Weights of a small GPT-style language model, trained from scratch on English Wikipedia.
Architecture: RMSNorm before each block, no biases in attention or MLP, tied embeddings.
MLP neurons of a small language model. Each row is named by its layer, matrix (gate and up: input weights) and neuron, and shows model dimensions 0-191. Each number is 128 + 32 x the weight over its row's rms, rounded and kept within 0 to 255. Numbers have three digits each. A neuron's up and down rows have the sign that makes its largest values positive.
Before each neuron's rows, "fires on" lists the tokens most often at its 100 highest values on Wikipedia text that the model never trained on. A number after a token or word is its count.

fires on: " d" 57, " o" 7, " be" 6, "z" 5, "L" 5, " l" 4
L20.gate284:120139123069154088140154145155125148181146159122164149182163073121094140139138112082104182129101161128152087161129112134137112140163168159120188130185150175137122180114157142137104125174130096139126095138151118130092135112142132179096154119119148131116111105184102149078111127076166104068128131140084103086107109147138146077137159148128122137126115151174081149094161152088141075123119082189188144096140195107122196185187113101137120121083159052118114138158121108147120160096132069061132132170150127162137105089141081144106119115138145150022110200084132147147181166177170079070
L20.up284:176128059121049199115109106102135150132110084135209083104094100118108083106148091135065124129095151142161132133096104175151155192126111169136113134132132190116158231141118184165168152125148113139146119100151115128137186063156111177112146205086144129080141103130155149135104171117103100115155095136089132068044112156135099164141183117131154109154112127125133115145128142089167113148093099135128098091131120139105123148117131154172137131115087080131088104122132071128145139189122140137162124127104195122185118173145031171156166153130105076109159101179120145160135093139137129132

fires on: "re" 31, "y" 15, "ies" 14, "ot" 9, "ents" 7, "or" 4
L8.gate116:086140118116105154139192134098097102070122183132193099111162144128072135131168146078125184126101108075079122124126097125137178159160154174099129151093120159058119116134135066133158162071122120138148141116154093082133154213138137127129150135115152157082049140109158102123111063125128145138147072108139099064140114104081062106143153160137149153134160096169162149126146120094127142140133123118140161137044129164121131108129121132119166092188088106137191171152099112137208135159122135165147132154145116153084153090182150130098068081192085071093138145144170109080153127084150086112
L8.up116:150155137081174085132115119105086147113107148109184168076209133110123111104154184105157132171135077121090125077097078098106174150153145042102116141112112137110096107154098156130177134134122073161158183122096106126146123155133145100133103109124173187123052142115142096118122112097133151196108096116107111095113092130146093055084057121108132148104144095101165145190162175090076156137151129105177142161139111178118089092178183129148157103127127072163185102130125090109168142113096088149118157153184124104092141118161079111118091154111188115107139066095122072100123138102174108106

fires on: "9" 20, " and" 18, " " 15, "ile" 12, "1" 9, " but" 8
L16.gate366:102092155165122164121119138124171112150126202170113131182167143139136141152077120092082198094130100100121124133128139212144081112169126095138085118093096158151126118181151110091110214175131097127121057166171120113143146105149150124152121158081097094106141182147115104143111127097086162123089196142163123122080091112122120128087117101089131097137116112095113068174170123122123087200110111154094121126138107162113152115174078186104114149142110148133132104143159140201203066068131135183132078161118154175099125136106141156118164128149100121174129120127122168169154095037130109174
L16.up366:109118174171148083157119143120154088069132064106125087123160104101141117216139077143203196148132138108109115126165168174155138144146131156148162169094181120141147128160097162163149132140146074126129112057177156071122138117063136108139145155119140171149133107199077102108202126104143051139096144148137150085135189135110126158167123134133109177111140191080117145120135083172143134106106188119111133131147152127159159136138069108103137166169109073139149137125116146138094109082123175106122065102156116158180104172116170154092079141121188158156154095141084146124122166119098192108

fires on: " un" 60, " Un" 23, " \"" 17
L2.gate317:123114057119117102110089130135152104126116103158133173106105111069093131199153102085111085163141101143153112127124092138153169126102142134073128147138118093141127180103139167218126101167095166227129137104086152144189115179195090072138160129120149120084129122087158168092159109128114077136103110133099124091074120119143165164110077157150116119147159112188109131058138126135138165146090141092128144149161167090121136154096113088150097143165141155134153105114146162163102097105145118119127090146136169078073080179064057158082187111146090145159142114149165094108128212133129180118
L2.up317:132119101166117096130090110146130104115121095151161205117090060082089149255175128081097101195167130139166137130134122149119153125073129136105125140123111093096141170100122156163116103169094129197082149117089131145200157131196110060097148096125147106122125104097140151115144109071113084091129153175106118115124102104126165148069079162163133098135163090158120136051171145104124127140105121109122147133184131052070144163086118114139099105152163149100128100119125121124080151102135133132160096146160151091126092184066071186099150086142132135163122118138131118104138172153124181130

fires on: " j" 62, " $" 20, " J" 15
L2.gate239:090144125206126134104177147165128159165075191135115089115076162087141111108108093131135125194144118143109166106156149125117151177135128135121115091087075129124151110109148163171160132093063160130088081090104118092138136137081087095171070104128132103163160176089148097142160152121084155163096132145080153131107176129166203124121127142201115131152125067159164169131099079043130069172117113080092113096117134136133154140187068157136126177107118140152173116138166082153195137103110131145209130121107155087087119118188107110152135155113128159108121106134081095104175109162090123104
L2.up239:123113120156178166073181089113140139111093130137147130108096130096108131173081078148097151143188104143163121079181152136091140141120083077107104123095016134166122174150183103150151193124066152138076097119075115089167127161115096087107113179144127089128108164070115100142179124105133154087096129181136079150118167171162150099076121100144126096145121101114160080134152126121088102161166149102122117107088110151157184136120140136068119165115127127112157090145111114200181119128069109117137122119083104042139155115167163119104158130115102164197125079104126102100162103151109081098

fires on: " j" 62, " J" 38
L2.gate183:100154126151126080063110155144164179144144159128158158104155137124164120123130145083103120107145079094122115084185138201029144176106125114135150143145106104146096128089071130171177107130061161153077123069110074130134109116076165160134093112100144148104177130115114145166117100130119184106145136133140154108153091105151181177148116129118107079103197043139149151172080170098114093129124130122141112124130086139098114119171191121140133134118139116164127152187124098099127111094121081095234084167095172121115152127126103141058152128100128167166201101117145070137103117143097119163
L2.up183:071155138171150160093153101133179146161147157133129130116076104109108132145108134132169136098117156126111099081160136178100145130121111185151139120075099198132146141148140112157167134141076205169183095144108115077137137137115120143165085112089106134078122183120099137117175106142139139154038133197147086116178139144154137130133099179166093114108110073123134157130135091045132147144161151096148177151133140110131103179147099202153129175150089136128080104107107090174179140117095153133144127188161181074085153126113124148063156072106129136212089153133120157143159056087107103123

fires on: "r" 68, "l" 18, "oll" 6, "0" 5
L18.gate2:121079136175117059147147094161155158132073107136112118179137162138143109113133143138100091114081135196107156101060136134133126120144179134153161168186119165173125093090108077175080115071076091163155179162167071101114086117139115142150156108137141141114098159109130122082152086173110119203130139134121184146162117133138140088127109116148127148117123105149154084142077050112174149190119117127149067114121104135150103133090078105092040149091167089128129114143128083091118092066133159118149126134134088154120198141117131063148110139099119172054095139129164128198105126179109148099
L18.up2:087106116114172166166163113151107125107122118073157166165139226145147148141146162089111098113121125137093142106137172122110104136158119123081168178063160113137143143146086104134144149061096219119098155176111099174136117104173105138128148121130057139099129166085101144103131136138109093136173138194094118164148133020166167077122134128114157107154168113128095151107078152110174154142147149113193140118077158127164093145085083078130150162114070129177169121146116053100105146123159181113125136156098135118135113159173146112125162079210106166128124133157077103135119142158088168145

fires on: " cl" 60, " w" 40
L2.gate381:136123122152093131103098155144170139174114199166159145139126157122124098187155106165100103072094086175084174085101151161113123114135104204133119141115097134141150151127160141139139108173079121120129093144155103095115105085136115128070134147108201070193123176118110157167152148104012107130143122094137143109128129187134160086192204130131120147134080136115144141068117146114152131100179089196177105179113143060142134129162139108130091163096148140096099119108190069151086168117159101107101162058101107133100080087120116121071160130126124146096121125112132119145171129131192125144
L2.up381:162136138176172051150131107085092167130129115100129120125160163105134081123095136108107112090112111127152175079106160067180071100146142107136135104130070097143062178050155115106139099100110196159169150111065122144113064081138091173112170152114082189145117136135183174157107077135082175165098143160106126142122124118087167167125093182122148163186152121113095115109141118078118113119100126166091085151130114160182170114170114138156125142091077113140076174092080166110154123163095132099116159122126090109127115157120097140146158138145081111100159097167089198118090091177088139142

fires on: " No" 41, "ore" 31, " no" 7, "ake" 7, "ase" 6, " ent" 5
L6.gate85:112092164140134088066139160122098160171125131110090118086094129182149102142128132114134110122177101095135089109140119098170157092154112108149102128080104110128118099184143144148095069198129110152078163136162109125103129106078125136128118158112119141111155148100107085070139122117116086094133053121164077145058149101124154127081123155178118069142111140160125123117103179138070100088148168182089109104089141129123143190125139121146028161152158089134083157106163157062153162091090119233134112074097155103129173146127110116180145134067130138111173091127088122098128161187080111168
L6.up85:131081102118120125089155137144098141165126151105155086116087076121197098155116155168133144101188139124151033132136122127141166103151119086173130138076104099118139157153231126133108091162139153168079141147095059132095151105091088122110158172154126125095120157087135155148181131142177114110132099168124127186110131192169103120118129162162132117129132102154204193152148123145102112138095119108094123085111203072086122169144152146095084163120153105098082117135150086082146109093064136148113130113096172065099152140168129077168113107077132108149192109128121144103109216143099107126

fires on: "er" 38, "ot" 21, "on" 9, "y" 6, "st" 4
L14.gate233:109157114108137106196117136134101170141098155114124047097120130091096109128180184179104219115112116156123181151107119135169098085164075108127120085132119141146119141119138103119102156112128106159139075136073100104166061064101143149151152198080129172139113111096185136155136126101074099132134103152110156113074104086097114138103141137117105114177096151161067178139128122098177085108197091113131134136139107107133163130108135156153112131158075139103137145127130163119044110106162117132150121116156070125133117095137107110101129094083155135143106152070201064125138206032146124166
L14.up233:123063110160116096119172089130144172200071133110178167126079107148141133199165116092161096140112120144142099181106103117096154160182133111116078145119166120137080117181167099072083196116113131119154164092188073103115070137143075170126128117145136102159179194088095105111130112140137098099181135141159130085153122109152118148143116124066123145141110165123146124128075110109111086154133119101098096111150100148197151107078139092119172158098093120115162162147092121105112090081150180119138165111077111158178158130203133139131147101076092129037187142147115106115102138095095095110

fires on: " un" 60, " Un" 23, " n" 13
L2.gate374:143162122148072093138065094132102089108159052141113164137150119148082102152150132121098078097117092153097130121104134145138077172098081149096155120111136129193134156106144186164065101187109128178121090117057108096217140165175139080119166140124155120137153166152137132125111106129090102137122101117183115124141076091108088212128067157112154139143120155154144086050078127117159132162127148124087162220155102148126143133124087087151072176171151136111081161140141135166124176134125158183172136170179132123124071151136105131095121129151130113178186091149134097140123111114104102142
L2.up374:132144120154116126052087104095133100112141133153126170139165090125115152121160115120149134151088137125077151077091130086117123140124113174076174138152092138124120177115139174168074090184095177155118151144077131107192123143166126135179085138126133118143141125137161166093134115090048117115171152088132124160133118079109130179158123194136086170117154119122137090147106135069149132127078115127166178141150104105091157165180088142134033128186139190028161129090125104228098151167131148166110134157134131096071083135086058098142147146115095091123151132116145106101124102135136171149

fires on: "al" 34, "ic" 21, "ar" 7, "ant" 6, "ed" 6, "act" 4
L16.gate127:109182105131113128116158190148151129075223115122147091026052127075135153101097080173058136074113115184129086127167127127139153099171171100117050119121106136097115117115093131130123182147157118160105127146121159155122104143106111111109146103143149122150159141107128103129153143094142130076125099162123155064085122124168075114123081136145099159109150148113113129098123142127090105055143125158128126082116088107049080135124161081172134090099112198138121128110119159141090098176171112186078166119106054145122106146103149077150180126121062099149141146149121140150173166107134098152
L16.up127:143114189109114144187154104094137162145156077128101092141151118094196131113167112167144134075144115181123083103144133116129139160108114111125150114138159122150154159116114179125104122102186139102131177103190157167136110130087113129134094134135200098093151105175080129151169077123151135103146095163167144118077121076123085154103152147116113089072065161178130164117108147093101198041123157094121116151088124107132143124120118101149125170077187182127104149165052144135089079171190135193111156062074064108114122148101113098191075104123150099154092107095121107088131146139111117143

fires on: "er" 23, "h" 14, "on" 14, "t" 12, "ond" 9
L12.gate340:146142121111097108111087101137076096134109151145087150147095065149118120160175082112100093152098153176138092087145141136153152110155124073107115104118172127189093144107138147162133181133163107137125095061075108139177080154132073139156137134065149150144040139076105110115116108138110156145124146126128137129119131118149113126061191173142083110177138086110113162127123189128183173142146100066086128166173116087125108116124116160176128163166080147131094077164107099128088086049160093145177045157122106172085110170113077034125125122140125125140151136105114105115132132090109180154
L12.up340:127106087134076072147156149148163109142086183154147084118132111171110163095156202096131149160113125122165139098083098133160183119135057089070108093148133116184154094104104104094129134113122076157155141148113086140172152105112201143089165077169147127125080140120117120102144097128115162175166073106108119078110120150142098093143113140162126109161103086099174123170135176212126061133124090060123075116138122171159112108059139160169096157105116079101131128099128096080128108161121131131188098103134080136108099144166074107139080104101108128120073124097095166146130052069120125155

fires on: "\"" 94
L6.gate84:098108123166063161082141162125079149127089127146140151153156167116139130114194133120080174147183121148154104140134162115141112104189118144127153144081167130114141082141155132174173096124123044051150120163101128118102128101149124156146116117119166173077127119132110132120091152094131083163192116154180097124169166123131124146087080143075146158132079126138124135155110147149101110042088178160089158089125073126155200142077158184191146086130155169093185081173117146145126137167096079136139122159084062151111159129120078113173177135131133185165135074130111145104070155133137117128
L6.up84:142122154148145170129113102171185096094079148126121118167112105139139138124159119082141117094102172054147133109142141129130076138079099173163117124111201080092082135129149118106083116158185152101158156145086158132168136096138123186161162128081130173145127125164123140115070124155152189052157139109086118140178216105171122129127137177094141094115185147105132097080124154117118192090160094166180073117170118129145139180066135135135114142150120111151182069160117192112185142117236105142154140126150131069105125134126103158075139107116133173113124158072143120127139174117147129115

fires on: "em" 36, "est" 17, "i" 6, "act" 6, "ord" 4, "ow" 4
L14.gate362:113116125143146126127100103153096149120151112137131104153171113059051120103087119144155158153103102149135136091133134162117158108148196108136147149111107145125160200105120090155096115185158131156097082101179085092181119128120059157152119125117123125137147124086080128136114167091116164143131223113122157196098125149088089146091069048200101140161105123146175100137156140144203079135145141163155119066104143112141114140077153120131176103076109099168081184132182100179132132141079164120183154147105159149118134097190179139115135149096153119134091079075171185145116132108112130108
L14.up362:098110140141092185122146131127108164089132127191103081180104155062127147163084074141176160090152134175158110133081128139146131060110090173123125134132152144089148112080164176094043085122095125093147132090058113220099108120143095123122114087133081137128166163082112149111140086120089152108110181180167154113071117138201080117137113133122149124129071148121125094075107115085156138113111128163143180136148144145156169116160099139152142152088123149114165144105140148174169071086133080165127128194126151118167150173156153159072170105109134096099111165142155198159135120111079105119

fires on: " tr" 41, "os" 12, "ank" 8, "r" 8, "ec" 8, "or" 5
L11.gate221:104082115136131156097112132103181116122140101090156179177126141152087177082210134101154144141200131073086069119090132135122115214126136123082125134131217121075177086124110120114126125119157147110129156112113151110111098140099113146101109125103139073114157123184167075153081102136129129142150127085155157085133138174124084065117076109143128079132213057116127125125133117080073142097122195110137159126063116130173116158141083093122101169160112146121136159129107105149140142118069121138193196105135133113119171122121127160180112098130094086131157087111072102170068161144134158122
L11.up221:156042092151076133096082141110140126104131144043093128165151131180100139139094137113141120113075140156154107148166078143095127156122151101151148091076149109119085105104073072093137132130129083079144070122102103136134109132166074164167177116117034128066151115143129107201059091152101143113102128099116142140197167109134182118177094142156100124081183103134145112119162104102140119098096114157134162171143168088096077119117125094164160135176124125100114098153121121157171129113163167139115109142067190140171192093108141101172142163135135136147142098129107180096078108102132189125

fires on: "age" 33, "iew" 12, "ash" 8, "ear" 6, "y" 5
L12.gate13:108101107094131136185133115176121094124149185125152122169088161155082132121103109181086091092100139133118155134102167115169113162059089098139184151158151111109119173146082093116089146133110057135189139069139103175117102162100070166126132097131112155103105109114151133108115107159116140130103169132056189114172111118170127110119136073177111111119168142107107128128109085103088155133106104130128174104109197079115125111103093198183132118125182122098151140158077127146059149153124162204081158121209151116189117155095135152101079120158126124154113123148188203089130125109180121152
L12.up13:114131162138121190116215109077123145107096069163075143116101127108160149151100101109120114109146128135087116161155128059117150123146138109090162123151068071134117175178141170097101140129160071120126128102148142092121114100131163084098145150147155149149076158162145146128055151111091135137084142131142130132093077113124126154184137158110108153085129194135067147074058130108091112212114148112140122153149136160128084018155118155138125073153107095158187131110110147107130101123109059137192151137093119122124182111166080158169150089165064123166129171152151112129128067138117159155

fires on: "–" 47, "0" 16, "ith" 13, "r" 4, " tr" 4
L7.gate225:097124088083136098148132139120120084112104146095104115161177117091079192069060132052068130111114145162090092079111099145175158155086237138102128107125129116120157148118140111149155110118156116146129161130054140072141111143089104126195150120133090097126043124074185112090109100124146140138122147103157127136087102093170126069140098115136115124106135111109159070143166150123088160143111123154152133110164155146119133151119088100200120148121162146148148093101099111128119110169155171106104078171134090194113133135172091108164170127097069104111098115072108109212093166142101161094
L7.up225:079158099140186072134152116118107098161049131074169136146159138113126182115112155097106157159180117105086128073098133117176128154136146137123129092110165128161126125098091098137126141071154117134146154133072191108224119143116122156148131112118097173115078118093141178122121127083178136078134160158148136143095114149115177075135079156142100142116163121060164127102166115137131145101142119228128087120130143159143115157127013117180147150180122144115125085087079103171118094139177152145150116162119128157108082152132102093176175125124101132148096098139105090178086125192104175117

fires on: "em" 24, "est" 13, "–" 13, "ister" 10, "m" 9, "ire" 6
L11.gate286:147162117138166137160082085116145070104136108095168076185151216096124118099136116156111144121172125149102110114133102185131139104080176149095177171142134141107153152132106121111086125099125123118084121110185099098146141194132076178140124132105106078113104123105116204162116126119095154133138116112139114163186103158162130105168162165117143099119132101114162148142105083103201104130118111237150115138111147109174119099134077191128186155149098121163198100126073114190171095134109179160098168182134142153149120169128153162125097108119136136091087194092193118117137100057127137111
L11.up286:197126110132210107148151100095073145089166109108107058136169155105092148146116126114139179138144128142141087101129105107142123100139145053175116149094099157140157105090086154150091114126147162074095116163113148170146113124108152122170098138171126135160088135116102154133083161143120141137069122137219137103114083135107150113121073169087071112075118163103144090086087171129125117130148101132133083090163101146138155131152074177132151164175168110108150079136094132153123091106112137170131138143030138211105154207091123081144154138115143164166177153114159147190190125092113157132

fires on: " No" 51, "o" 31, " no" 18
L6.gate324:108118075098090163153133164147140138103163116179146124187105090142118101025112125133136145092145141139083107048095126114149150097106154142154100144132137140127168131100133135139111102128077090136120132174077084101152097108099106094195184169164048176075202123094130164153150140145125086167085117103145089095096060136118147124084142147120158099156059128173076131203150150129125108111111152107128170122144109146107149102105187111098146125106142104167164170084156111126153047120156129146177136122107151139088147103147153162085060119100133058162131080123111095125133127071170116137
L6.up324:129137085118045165156129157164109130102183080199155110122099067102151096053099164189120138102157201129155100129095088149133143104139124103154123169109144159069159163103118190164108071092063121144097159145081107132117134138106094057170085175134073165114177106078127186134152126153094115137118132148161079131133103134093141076098152114148125125114108120179071133179155130165152136140147147156117163137116124096104106130119176124138051105124141125147076183069155098172116142153129123150231115127089146152113127132136162105065072138139104109148150093138105135146110144094155129133

fires on: " \"" 87, "“" 7, "\"" 4
L15.gate307:137132068102101095130177123125181095139077106188102139154136132110159133148163145125139168144118088101082142100140153147132128037172078176128133143092180110158122123151136171119098130099092117131123168133126135095202111116085073095170140145092167147156155143100109133111071126129153078076167106140157099120116144117136099141105123159101140047115122116202151140186147144132179137138094167139092156073103155135098146087047186134119094105118152169101072108130158132113134123149132105088108159128112100105148117130113132126158116180129083238100156070122185138102048106091159126186
L15.up307:129093111125111117104109176101130065166159167103098127215084203140065200116109148136130091126146120112108154165169139143088087138187187098085115138180131158154123175142100157142168136138125107105112116131157122140138135080170099147208204117152138107135160109189124169148181120116146156128159174092158028141113165131112127099031146136137152133060144171147163104136153096145125115119120116150097111129145116171156200128080161042084154129077135119146171146138146148119165089153184107134111126095071119100113153116126112148148089108144140094150125106125113089114126161155138139143

fires on: " comp" 26, " f" 12, " Col" 9, "l" 8
L22.gate327:115142120178085207160149118114147155133100114178180130122175137113151181114223106143131162162116085153113095227184098100144120127160104125154108085111106149163126150146111104117152066123148196159114127202081160116106098125169136169148146180137131085125158115170098110172153159104118092115131128138132134114117106094107126055102132082111127096089156052172069136122135148143121130156167112105139084150098117033128101107141091112081201103110167124125134181056156163107144155094114182087156156105160120172104092136102098123097123091121096152143124114141090117130123164164130136155
L22.up327:086131146133103147178121109101128183128155150172128102121109064118109180187165110091096126127126151147054125121108159129193126090143119112127118118153084159104153150112112081093183120153142113094145140150108134139182140164176103093153142134105152111160101131131130168163093057138086171152123168142128139112099138086100080182064107195099079121059164130130161119109090103169169114080110223143113102041114102093156102105168107091131144113063131069109162156133093143148126157168137098161107116157066125148136130088076151141121091085127131148104111149181128057096085131175093136144

fires on: " but" 33, "ough" 12, "ile" 9, ";" 8, " and" 7, "\"" 6
L12.gate225:106160099141107124113147152146189070148170187116116161161149143085094121161126087146092131084137155104147184125080148120142106109080095185125124112135153070149111102072110156170157151163109117132204079120180094112178188164215117083156178154087140157135119099144094104152097160113107104116062101080122132149109162074087102099117106126109102114140125130123139076127120092111111162151173097108107140155148183127100128072177093102094106106131089143143149105149151114150186060088116156114140087141133095161100155131082124145097104082134115057149139092054125096169077085185113152150
L12.up225:122081093117157135106174137117221135056138120107084128061100116073123125176144124126191096123142126104128081163143133157190143100140123194137116131093109128135138131091111116148118132156085152141163139136168162145201167120163091099182143197146159128135168114159144160092131117140140128113104097102211107143113154129126124120107163150128136141177124125087143075120122102173105142119178122146099141094148154116117068213147116084141075095110168153182183098127177160135136079115139108171114089122143189094120192104117185175129086092116153124149116099138115161116135173156082190050

fires on: "\n" 32, "et" 14, "\"" 8, "es" 7, "als" 5, " name" 5
L15.gate309:114155126131071169105077081174169122165135120148116200127053106103118158137105129141196175111107103119112085173139114173125080099129148128141108160184075107151155123088068139140198134091105108176195135104145139119126117118109174122130092141105129102122165195104157139156129123110133158093146129137167102122084119148166081065097096096154084073140187112101128203105158123124154089132138093130161134138071135141157120125107144075139123103142130185196189104107146119082142102153114133136165190215102177092151141055119145159135108198139105142135141110130128084090165158152134128115
L15.up309:142106125150186132129158114075112157121083194145090094148141154087093121135118147155101112107119069130183125113056088140110137068061117145087091142168130178130162133057130100113140177177145084100116122193132154138104128153142079083185138183130054168135107115173134102075130162172133143117124138134111103106159172123150101084185092117196183111185166116184149138104127155126110115147121184122125160152159163083110101150130142138152175131200095076106128158125171099088144147127137133133102071062129157117159188102086104116118166133151127138127159170075166118142141126161128090083

fires on: " L" 87, "L" 8, " l" 5
L23.gate173:151151116143119115142145111149129129139159125140169064146175146075110133170093122055111138097141145124106111134112151101108191117109133153142161145118080152139154116081140138132112115163127100092158146119220169131135084164122143137117156114158164114101089166118142125111210166164161121139114139094101136045087107122102101065108119090158094155134163076116115148113117123117145077155064143156187105096149135173153123187121104071103112149055118084130147219172178144138109197089107167090127079128082138090139150133095105123119142197125087164107097144125167165127131126140229155180
L23.up173:089138110125137186170084142126134100133095134116130092076074129107163133158130077138104092137121160129186065096096110131096165104150101160121113178131115131083134100090100135175122098157086087121092139119142095102100120084095121118091133112081118148118179124145112128154163189037161122070166135099155115149076115132114181127186136086131128053097116079118109094168148186136106172078100147152160103110172108092213168171173117110130091124103131164094118176107145123135087082152144103119087173156157134182098149154137114096142179103122080101167045106132193133119111086085160107137

fires on: "er" 27, "l" 25, "ar" 16, "ul" 8, "al" 5
L16.gate182:130160071206164116175086092109117108130200096123125158135147153170146158146127071134121062185096156146085160150163131195106139102153083138136109125190115147120173082053104103107105161087132137090128120207115113111152181131149109063147179142094105157134146169100114138125120115104152113113033131146125143143082139116077084120125123114127110085156106140138104175166158146100162182129165163114111074098087183161111126125144151182139107104140073104156090115068138141172103084154142140174091089165161153163129154149125078101115155116143149107102146077108180128111108187124096126174
L16.up182:118119122049133076084150115119147192000171089136136105134133156110098140122120082086141113097147132108133106114109177087157105162123141098139149150136069131147130175117084150199127120070140145180138164099156112126152139150108157126165106093182150168128127149212162162096152125170152108142123084101139173186149169074106132149150127114131135116118127141202123094116131166124127158094110072063120066112096131080139122162141103132210159121120127141166083136139075082182130162122131137154053090135103076100098147156159096098160161102124135113102149171093155078108123137141127127149

fires on: "r" 32, "i" 28, "or" 13, "ip" 13, "y" 7, "ib" 4
L13.gate340:133146114145144135146104141116152096087149146144130158139085197114081162111202060164142193127141119091105087107177126100108168170103168137137108118100063122130139114150142135129084143145146140157130113113109147132162144175132154157094133104135122120120176093162117098130070120063120117084126110157102155065132153180190123096083108132176099154121155127081124052112186150123120149167130089191201144154147174133150103230182066072132147158138139064134149083131133112168076137143155144186148133130128108139081082134178144092206118134157109122167132148172134111170134103116098154104
L13.up340:099108099155153085140128142106126113095140103099159156134125112137132155087147147171135152091093103138069161162156096122032108144094149148165088115095071163126118133089143064139150107152121123162112144124173134178129116170132096125121142102138140127125107046112188179156125152146100119105134126081087061151178069137153160101146107176154116148074115115181187113102090088098159163156107106103120139131071073208167169104118089126147168190129123156111159131112117121113044197143092201121120169133093103169149119121118153095128099179123154154149149135163143093142089047118130100174

fires on: " un" 60, " No" 36
L2.gate192:099080074155090183132121123127108173160105074149115194137136092094116096204126140159150074135131158142109133085073092126166143111132104129180180143143118121152128156107130206190103033176117114160122124147112111113184134160134130085176148137140089169153151142118150150139149164076084097202106097167120106061090113142126117129084125157135099146165095089176086139155108139071111133091069105162128142136146121088135135138149137157119048126148158095109068167100123146175125140081141111139143128175145162121113102198106096144122137165081154092179138075155170148150167173126140161109
L2.up192:092103059148114144108107104115102182184149065162134161120103057120137121159123112126108088129096141143100140067067120165152126136159117113156149134154122154123123172149122195165100029197133081177120121173073076113142144190125135107196124115139088157156168118096176172161119123065121138200137106152104098103116091114140139137095098188167125133145156071168117134156108137085101110095071100133154127140140151096133110170147161170128061105142160120091102159103144145167138157094149141109150129157118156125119073160100116115122119123135135060218133075152185122152160167140158125135

fires on: " be" 28, " was" 22, " d" 14, "h" 6, " D" 6, "ly" 4
L23.gate124:105120129112129093129184109124088117092068133139164127177136085121098144139149120117184165122122126058120112149156083156091143145136148119083143094139124124093115130124104182166114178117134137134099163156105082115124150085204162161126164101084110074062162111117129111080116097163103138150152055124094142123096106128112111193108145128123148113084151165152090150159134148109119155201154125119180119088016115063108154157150068098121094133141151125124125134230081134169141177147112094139115118120107184100117093093085104133122186131132145128097146148154072164106131140091187203083
L23.up124:169098102125092163130182068112098134081083164130083084170083136132120121177139135152153164102089169116118127115115097177196135147087082117153129113138129167154084138132113127201184112164107097161173143061129115187200132151095129090116141158112141132078085107097076126093064069120085077114101181149163120118127174141110128146058154163151166120122143120149145102123132140105127105086133119178094106169107123082159176097172098089179123105139134157122144120121187158145117127103125105119163176206129153183137133073130126123087160127098132056155144082131153095093150068154151165123

fires on: "es" 19, "ers" 18, "ents" 7, "et" 7, "y" 7, "ters" 6
L13.gate221:114116101110132139082167096127086105153151105091157159080127156136081151128165101111120107106116114124149086132104142169111058115156203123151111100109134132169160145090055125150117124135162130150128147083165119131103133100122195154230131175172186085165129158163141177100144126117114166131179126098072075116153104096135062084130138090161085087115211155132116165122109146143130077158138163108109155125114109212148112098194147132095157148167086104176181138116104099138134072154116156093191147152098134157128155124183118081099096135121087125111130161106081095077145101080100096107
L13.up221:155173057146128156077107163107100116110155145127131103093123086131106144122085133070072130159162026154194151091141200142153139149137121132117099142150117131154148115102098144097111127120117068120121105129136098110098121116166126118224124067160126114130127092158155094102114118102108190134100154078126145160174102143162127102158066171119071158125121168145137130097153134118106150097075172120104154081139174146176107141122125118168129186076124132161187105091126123083208166149107114183165173123134136067144078092118126173139121169115176078106167109116072106133166097170079133089

fires on: " j" 58, " cl" 41
L2.gate93:125094130146100132103120121123140131176137164155133199052133197061096150169176122097124077125131103153113191109193087085079120120139125153155120072097104150137103179118177156116144154231131140146162105142090113136106091135087109132102088142149149150125149211123142091085141109120059096149154141117134122056120113103130182127135102085146136077147113071152168070125128141110114152106140123106184096137159035156160159099211099100117153184132108116129172127077123115154174087130112123148140110094154138138108107172182140135074094163156096124134106084131131114137135166127167131125
L2.up93:113186129115151121130126170173190131138081134164185142071155084126121121164164153154098054067117104153145154068150196123113094119131127131211179131119090195183114198106135085122233077148100176156132111119100103075142089145138124109108098158091133114114111153127100189161134099110065150126094155137136120131142104118130175120111107200076117130121122104133178077107135132180088104150105102179156166117184147134131155171157152180150127145117081149137071131111151118164125122113099114155127094138176148105081109101131078097120199154114118156121140096153134140095132086158123142152

fires on: "oc" 54, " med" 23, "omen" 12, " made" 4, "ourn" 4
L7.gate84:130127137157148106071095149064083120186114147136121132188125177132157120133115155105029171101153105091145157080076147151176140153132096180149126168107111176123148097135113127156134119149153127105149078186103116110150083100118121215082128163105098117121113138131128079068097198132110136092104132153137073128165122134099096107172110113060108126127098075094157132118143158090115102142151084133089156099170122106230107139103131087081103116084176130094131157154108117183153139135118163154079147149162140054072120110165155091155129197091120110132150123147134097107156091086165125170
L7.up84:098116115165163097145085127081078115113098183125098160108166147175157189162121085094140189164120090075087121132178119154152099137166108147095146145088143201092131115143118160145121087129128150094133109133068143070173134125099165161122160187119114155141105119140117108090095182165097104162089163109119104203144111108091198140145115133101165095147188137044116111188169147137110150148110070147137169090113172157122171071153140135102128121103115090126153110238098118115131160134145114045133099193146164161136172130124152172160112097103107105112103155137142113164095148124131116133